config.yaml
d_model: 256
n_kv_head: 2
positions: "rope"
rope_base: 7570.0
qk_norm: false
parallel_block: false
optimizer: "muon_variant"
lr: 0.00205
weight_decay: 0.12
lr_head: 0.0113
warmup_steps: 200
schedule: "wsd"
decay_fraction: 0.703
decay_shape: "pow"
steps: 3975
MLP neurons of a small language model. Each row is named by its layer, matrix (down: output weights) and neuron, and shows model dimensions 32-127. Each number is 128 + 32 x the weight over its row's rms, rounded and kept within 0 to 255. A neuron's up and down rows have the sign that makes its largest values positive.
After each neuron's rows, "fires before" lists the tokens most often just after its 100 highest values on Wikipedia text that the model never trained on. A number after a token or word is its count.

L19.down415 [140 131  88 141 149 121 141 128 143  94  98 104 175 171  70 152 104 170  83 151  97 189 115  78 113 143 103 134 107 138 132 108 135  97 188 134 147 130  86  97 126 105  99  43 124 108 121 129 100 101 164 151 105 147 123 138 139 149 160  76 134  83 174  63 138 183 112 169 133  84 162  86 127 109  46 166  80 127 124 128  99 136 144 172 141 151 140 131 160 136 136 121 106 132 184 123]
fires before: "a" 62, "ver" 9, "as" 8

L14.down401 [ 99 100 129 110 126 147 172 118 137 164  89 118 118 140 152 135 135  97 145 140 170 144 119 116  86  64  86  81 145 123 127 160 100 125 115  80  94 130  98 127 113 140 124 101 167  80 118  97 135 101 135  89  63 154 113  90 114 161  62 148  93 126 177 150  85 141 127 128  70 117  96 150 175 130  71 157 162 185 217 178  98 116 180 158 173  94 124 123 131 118 146  88 162 189 135  76]
fires before: "ian" 29, "ia" 8, "j" 6, "an" 6, "e" 5, "ish" 5

L12.down349 [177 116 117 110 135 142 147 131 168 161 111 140 120  90 176 201  83 154 137 176 123 170 173 135  89  99 180 116 112 170  92 113 113 109  84 107  98  86 119 151 186 131 133 163  76 120  65 155 109 158 123 135 144 101  96 164  60 101  98 133 102  71 135 136 123 113 121  87 112 113 137  89 161  98 116 104 159 203  96 149  77 115 184 147 124 191 153  99 147 212 108 112 129 106 161 138]
fires before: "ed" 27, "iv" 8, "u" 5, "es" 5, "ing" 5

L5.down285 [144 125 125 120 161  89  80 139 182 158 176 172 131  98 123 201 106  91 173 142 136 129 120 127 119  95 204  89  77 103  95 133 140 117 108  92 149 110 130 135 168  97 131 106 162 119 135 148 113  92 177 133 164 106 193 122 114 124 130 133 129 123 135 104 146 129 152 116 164 144 135 108 128 117 113 105 155 132 122 177 126 190 127  82 138  85  96 121 161 130 104 110 179 122 161 130]
fires before: "ack" 20, "ain" 8, "im" 8, "ad" 6, "ary" 5, "ou" 4

L21.down18 [176 164 131 127  76 127 113 170 124 127 117 134 136  96 119 112 126 111 131 139  84 166 184 115 118 136 148 131 154 104 133  74 104  79 162 157 111 102  85 107 180 116  92 118 105 172  73 157 113 164 147  62 179 167 146  40 138 177 116 153 130  62  93 112 102  83 166 126  91 155 114 176 123 115  75 184  95 166 128  93  79 195 135 175 120 209 154 176 177  70 154  93 149 179 153 116]
fires before: "ip" 31, "ived" 9, "pt" 8, "ular" 7, "ive" 6, "iv" 4

L13.down207 [146 162 173 128 134 142  63 122 109  90 159 123 172  58 103 157 104  76 130  76  97 169  55 163 114 129 129 113  93 128 159 165 108 161 114 137 121  67 111 116 145 117 109  61  95 120 133 127 125  81 145 135 217 180 121 155 156 123 155 131 205 145 125 120  96  96 120 153  84 173  98 137 143 155 127 133 174 135 126 178  49  84 150 151  86 175 111  86 125  93 110 170 134 153 100 171]
fires before: "==" 41, "In" 12, "===" 7, "The" 6

L9.down48 [141 149 106 100 158  74 113 105 149 160 152  68 161  94 135 158  90 129 161 157 112  91 123 103 109 120 157 140 128 156 147 130 106  94  78 102 107 107 134 138 157 122 115 108 161 124 127 152 103  71 139 123 172 198 177 149 123  91 121  90  85 160  84 134 108  55 141 137 177 191 130 129 141  95 176 141 157 153 118 148 112 109 164 169 117  79 148 167  56 159 185 143 122 187 147 104]
fires before: "le" 16, "ar" 10, "les" 8, "um" 8, "ect" 7, "al" 7

L4.down401 [107 110 112 138 152  92 132 164  94 109 108 124 103 120 131 126  99  70 134  95 143 126  99 127  83  86 102 189 115 132 135 211 140 128 151 143 100 147  68 125 101  63  98 112 114 215 118 172 117 114 165 182 172 118 122 155 172 144 106 133 157  73 181 116 179 170 130 149 178  55 165 101 118 155  99 142  67  73 131  80 122 187 160 129 118 176 134 118 140 147 135 102 179 136 130 138]
fires before: "ack" 13, "t" 9, "f" 8, "as" 8, "end" 7, "em" 6

L12.down111 [149  75 204 123 162 177 121 126 147 128 111 136 128  68  80 103 132 100  98 176 148  72 153 154 181 116 119 113 120  99 127 110 145  69  99 138  77 150 122 129 132 100 165 119 179 107 152 121 158 177 137 113 122 137  71 131  99 208 145 134 129 164  99 115 122 107  93 167 102 114 111 156 144 204  93  58 201 173 125 148 111 153 113 131  97 180 170 114 135 147 157 149 117 151  86 114]
fires before: "=" 23, "==" 13, "C" 5, "P" 5, "===" 5

L4.down366 [122 144 150 127 156 112 171  90 162 138 155 177 161 195 158 121 160 128 133 128 145 169 157  83 158 122  80 140 157  82 146 103 162 140 118 174 105 123 151 134 161 101 165 124  98  92 212 143 127 115 169 135 127  69 108 127  90 168 144 124 166 128 111 117 143  45  46 221 129  95 163 131 110 189 169 182 128  30 111 111 154 106 164  89  83 107 156  98 157  78 128 148 112 119 109 141]
fires before: "al" 18, "h" 11, "ch" 11, "rop" 7, "ers" 7, "ical" 6

L2.down355 [127 113 102 105 111 142 110 162 103 157 160 124 170 100  61 152  83 171 139 117  65 132 128 137 130 103 174 134 145 105 150  85  97 156 167  86 145  97 133 133 153 104 101  72 191 138 177 134 126 107  89 120  82 160 105 110 122 144 127 144 138 130 172 130 147 105 127 129 114 118 100 174  92 127 152 130 112 106  80  68  76 124 117 109 121 102 158 104 161 159 154 162 118 130 105 107]
fires before: "ed" 24, "uc" 14, "or" 11, "." 7, "it" 6, "ement" 6

L7.down376 [130 142 152  27 188 197 137 166 154 129 127 146 179 111 102 101  62  96 108 130 157 152 152  88  69  52 120 103  80 168 129 108 100  75 107 143 140 174 129 132 116  88 149 139 167 109 121 150 136  83  85 115 124 146 111 182 105  64 119 114 140 112 148 105 164 122 115  94 161 117  99 102 150  96 132  86 157 101  42 135 115  96 150 171  83 141 142 142 165 104  88 138 143  67 158 175]
fires before: "ed" 24, "io" 10, " in" 9, "es" 7, "e" 4

L5.down117 [138 157  77 168  91 140 149 103 199 123 146 159 171 123 132 103 128  95 178 138 113 187 169  93 123  61 140 127  84 157 137 111  72 142 132 137  72 105 164  97  79 107 136  98 182 151 134 117 145 109 119 128 118 135  91 107 154  92  76 106 128 167  87 116 105 137  66 106 160  90 119 114 141 102 132 139  99 195 218 150  47 152 166 143 121 157  88 138 192  91  84  79 113 137 133  71]
fires before: "ish" 15, "ec" 12, "e" 12, "ain" 7, "an" 7

L20.down250 [111 154 193 149  91  93 103 112 134  84 155 148 112 112 101  80  92 143 140  86 150 121 127 161 107 141 105 117 185 154 167 140 112  99 131  95  96 140 133  49  92 116 163  74 175 177 126 116 134 122 196 125 118 131 131 102 148  97 149 145 181 183 152 128 138 151 141  96 127 140 155 121 169  63 180 136  64  86 234 118  81 103 107 112 109 137 168 110  58 128 107 106 152  84  87 111]
fires before: "0" 21, "1" 9, "4" 9, "7" 9, "3" 9

L4.down329 [166 189 140  99 112 145 176 144 138 105 144 118 131 133 130 151  70 148 195 152 189 159 181 139 111  69 129 109 188 150 139 173 145 142 122  37 133  85 121  93 148  92 143 156 172 143 140  91  98  89 176 119  51 137  62 173 130 131  86 145 142 164 116 163 127  55 122 126  75  97 131  93 133  76  97 117 146 127 161 129  41 189 146 115 122 187 118 102  79 173 183 150 129 120 135 161]
fires before: "ust" 16, "ian" 14, "ep" 12, "ia" 11, "ic" 10, "er" 7

L16.down317 [111 140 101 101 116 110  99 106 197 139 120 167 110 124  83 155 200 124 192 112 152 145 111 114  75 175 127 114  73  78  95 105  49 155 145 116 137 102 113 117 112 107  98  90  78 107 115 156  86 103 145 127 126 155 137 140 111 123 186 125 149  67 138 122 116 123 141 128  89  95 176 111 213  71 126 124 155 131 120 125  56 146 137 143 140 102 138  95 134 129  86 116 121 107 114  83]
fires before: "ack" 20, "ain" 15, "ad" 14, "uc" 4, "act" 4, "ac" 4

L13.down398 [117 134 179  85 145 210 136 120 118 102 131 140 124  76  95  80  81 121  94 108 126 120 141 130 148  36 147 104 150 110 150 195 124 172 109 126 128 127 102 112 132 149 150 121 120 123 124 138 140 137 118 142 150  89 130  82 106 102 100 108  97 125 111  70 126 157 134 122 118  80 100  98 164 206 109 101 134 109 242 161 164 141 134  96  73 182 147 102 163 162 144 195  85 196 153 147]
fires before: "==" 27, "In" 12, "The" 10, "===" 9, "20" 8, "19" 5

L9.down425 [159  83 154 157 100 134 169 134 109 119 179 155 118 162 111 169 134  98 153  71 180 141  89  96 142 122 155  66 106 122 103 122 118  67 145 211 125 168 153 136 131 166 135  74 104 139 135 144 101  66  98 200 147  63 109 145 160  91 132 128 131 128 112 102 148 132  50 172 101  83 149 127 123 101  90 153 177 104  67 117  92 162 139  64  83 149 177 150  93 147 117 118 125 120 127 154]
fires before: "ical" 12, "al" 11, "ia" 9, "ian" 7, "y" 6, "ica" 6

L2.down65 [138  95 123 138 148  93 145 134 140 149 151 158 104 140 112 161 111 134 179 108  97 176 167 171 130  75 134  53 109 124 135  62 177  80 101 113 135 103  92  47  89 131 133 148 158 135 137 149  73 205 183 103 131 123 135 165 186 104 111 133 142 134 150 163 100 167 147 141 154 147 119 151 150 143 121  84 124 159 133 135 133 137  80 150 135 138 145 154 129 183 131 120 141  99 149 134]
fires before: "oc" 21, "i" 13, "mer" 9, "y" 7, "ater" 4, "e" 4

L10.down252 [156 154 143  67  70 114 113 153  79 134  85 109 136 140 162 113 161 125 129 106 136 166 179 115 119 105 133 129 146  94  88 132 110  94 105 136 183 177  73 142 153 100  80 162 140 151 166  90 128 153 144 143 163 146  84 116 114 126 156 104 137 131 137 161 100 150 103  88 118 132 156 116 147 110  88 168 114 148  84 123  81 171 145 155 130 147 173 109 216 177 109 163  71 137 113  60]
fires before: "ed" 32, "pt" 10, "ing" 10, "ived" 8, "ive" 5

L3.down186 [110  57 157 106 130 178 122 131 165 101 159 154 152  76  90 112 145 131 158 111  51 160  83  84 142 136 170  85 123 121  84 171  85 128 147 167 131 126  94 147 180 107  88 138  90 107 102 213 126 127  98 125 117 126 173 126 226 163 136 131 131 141  95 136 103 146 154 105 161 152 114 115 153  87 160 128 124 143  77  50 106  84 108 168  99 169 156 137 132 164 142 109  99 148 131 141]
fires before: "ion" 15, "ist" 10, "im" 10, "ister" 10, "ular" 7, "ard" 7

L14.down3 [118  79 138 165 115  93 123 112  86 132 120 101 163  82  50 173 141 204  60 146 104  63 161  95 160 108 205  70 145 119 147 145 113 127 155 121 113 127 101 154 140 108 107 158 113 127 165 151 119  85 108 118 148 166 181 103  96 198  89 110 156 108 102 133 123 189 117 116 114 161 129  91  94 102 120 126  82  99 109 131 169 177 152 133 114 146 126  92 156 130 208 170 120 115  87 134]
fires before: "or" 18, "ed" 13, "ions" 10, "ress" 8, "ive" 6, "iv" 6

L7.down444 [160  55 129 118 150 200 117 148 106 143 128  97 153 133 133 131 163 120 166 124  97  69  97 128 151 125 183 128 155  79 122 115 121  39 144 187  88 129  39 171 123  55 142 141 109 141 143 145 148  56 128 139 150 152 160 190 131 126 102 114 129 164 119  68 159 145 147 195 182 113  84 151 168  97 131 168 104 101 125 124 103 126  85 137 127 178 120 107  69  98 197 128 119 176 157  28]
fires before: "ed" 16, "is" 9, "ist" 9, "ement" 8, "ister" 6, "end" 5

L3.down42 [100 145 114 122  60 149 133 162  62 129 108 146 111  97 124 166  81 118 139 139 129 146 162  94 108 146 142 142 104 114 151 142 162 119  99  95 121 123 101 188 147  74 127 106 153 134 149  95 121  92 171 130  64 147  85 101 108 195 154 128 140 111 143 171 110 117 146 242 109 130 105 102 160 141 152 171 134 141  84 145 156 141 109 104 186 116 128 120 185 117 182 133 145 124 126 153]
fires before: "ed" 17, "ing" 16, "or" 12, "ure" 10, "age" 9, "ly" 5

L13.down454 [104 139 151 197  73 139 154  92 129  70 104 125 155 173 184 126  71 160 165 155 145 116  63 176 106  71 112 100 198 165 143 195 181 139 134 143 132 144 139 134  73 118 126 128 142 117 166  98 119 134 121  84 187 144 123  87 130 152 109 141  96 177 129  91 151  73 113 109 131 184 101 141 138 116 158 165 126 115 161 130 117 103 143 110 149 101 165  87 111 161 135 133 175 128 116  77]
fires before: "," 14, "." 11, "7" 8, "}" 7, "″" 5, "1" 5

L3.down334 [137 100  62 143 174 191 155 184 166 129 144 126  91 163  98 170 133 126 106 173 151 147 105 112  88 132 130 125 148 137 138  69 159 115 109 203 135 131  80  51  79 183  99 162 124  80 114 107 116  88 151 109 142 156  58 141 128  68 157 166 143 108  94 162 103 151  90 154 107 100 114 121 143 109 146 135 102 103 138 182 162  97  92  86 104 116 124 157 128 177  90 136 161  90 148 146]
fires before: "b" 14, "mer" 12, "es" 7, "ed" 6, "e" 6, "ic" 5

L7.down57 [ 83 154 103 102 116 154 162 167  99 141 149 148 138 146 151  76 177  72 118 140 101 140 207 109 125 128 121 157  99 138 148 133  82  95 129 177 119 116 125 129 180 146 168 144 133 149 132 135  93 138 147 131  88 104 164 125 136 127 148 121 112 189 150 125 149  92  84 138 111 173 132  60  90 183 144 124 157 107 169 148  75 124 162 184 113 120 122 126  84 117 159 209  77  92 143 139]
fires before: "al" 16, " med" 12, " |" 12, "ish" 6, "ical" 6, "f" 4

L6.down468 [120 141 131 109 194 183 107 184 149 175 159  91 155 108 106 140 144 146  77 103 159  89 107 149 135 133 134 126 141  76 142 142 111 126  75 107 121  76 160 186 115 154 124 135 175 180 125 124 179 157  91 159  88 131 116 104 166 111 188 133  96 134 163 100 121 118  92 120 120 132 127 200 157 155 160 114 148 126 132 101  97 130 127 204 125  90 142 123  94 134 134 114 140 136 168 126]
fires before: "ed" 25, "ing" 10, "ion" 7, " in" 7, "it" 7, "ions" 6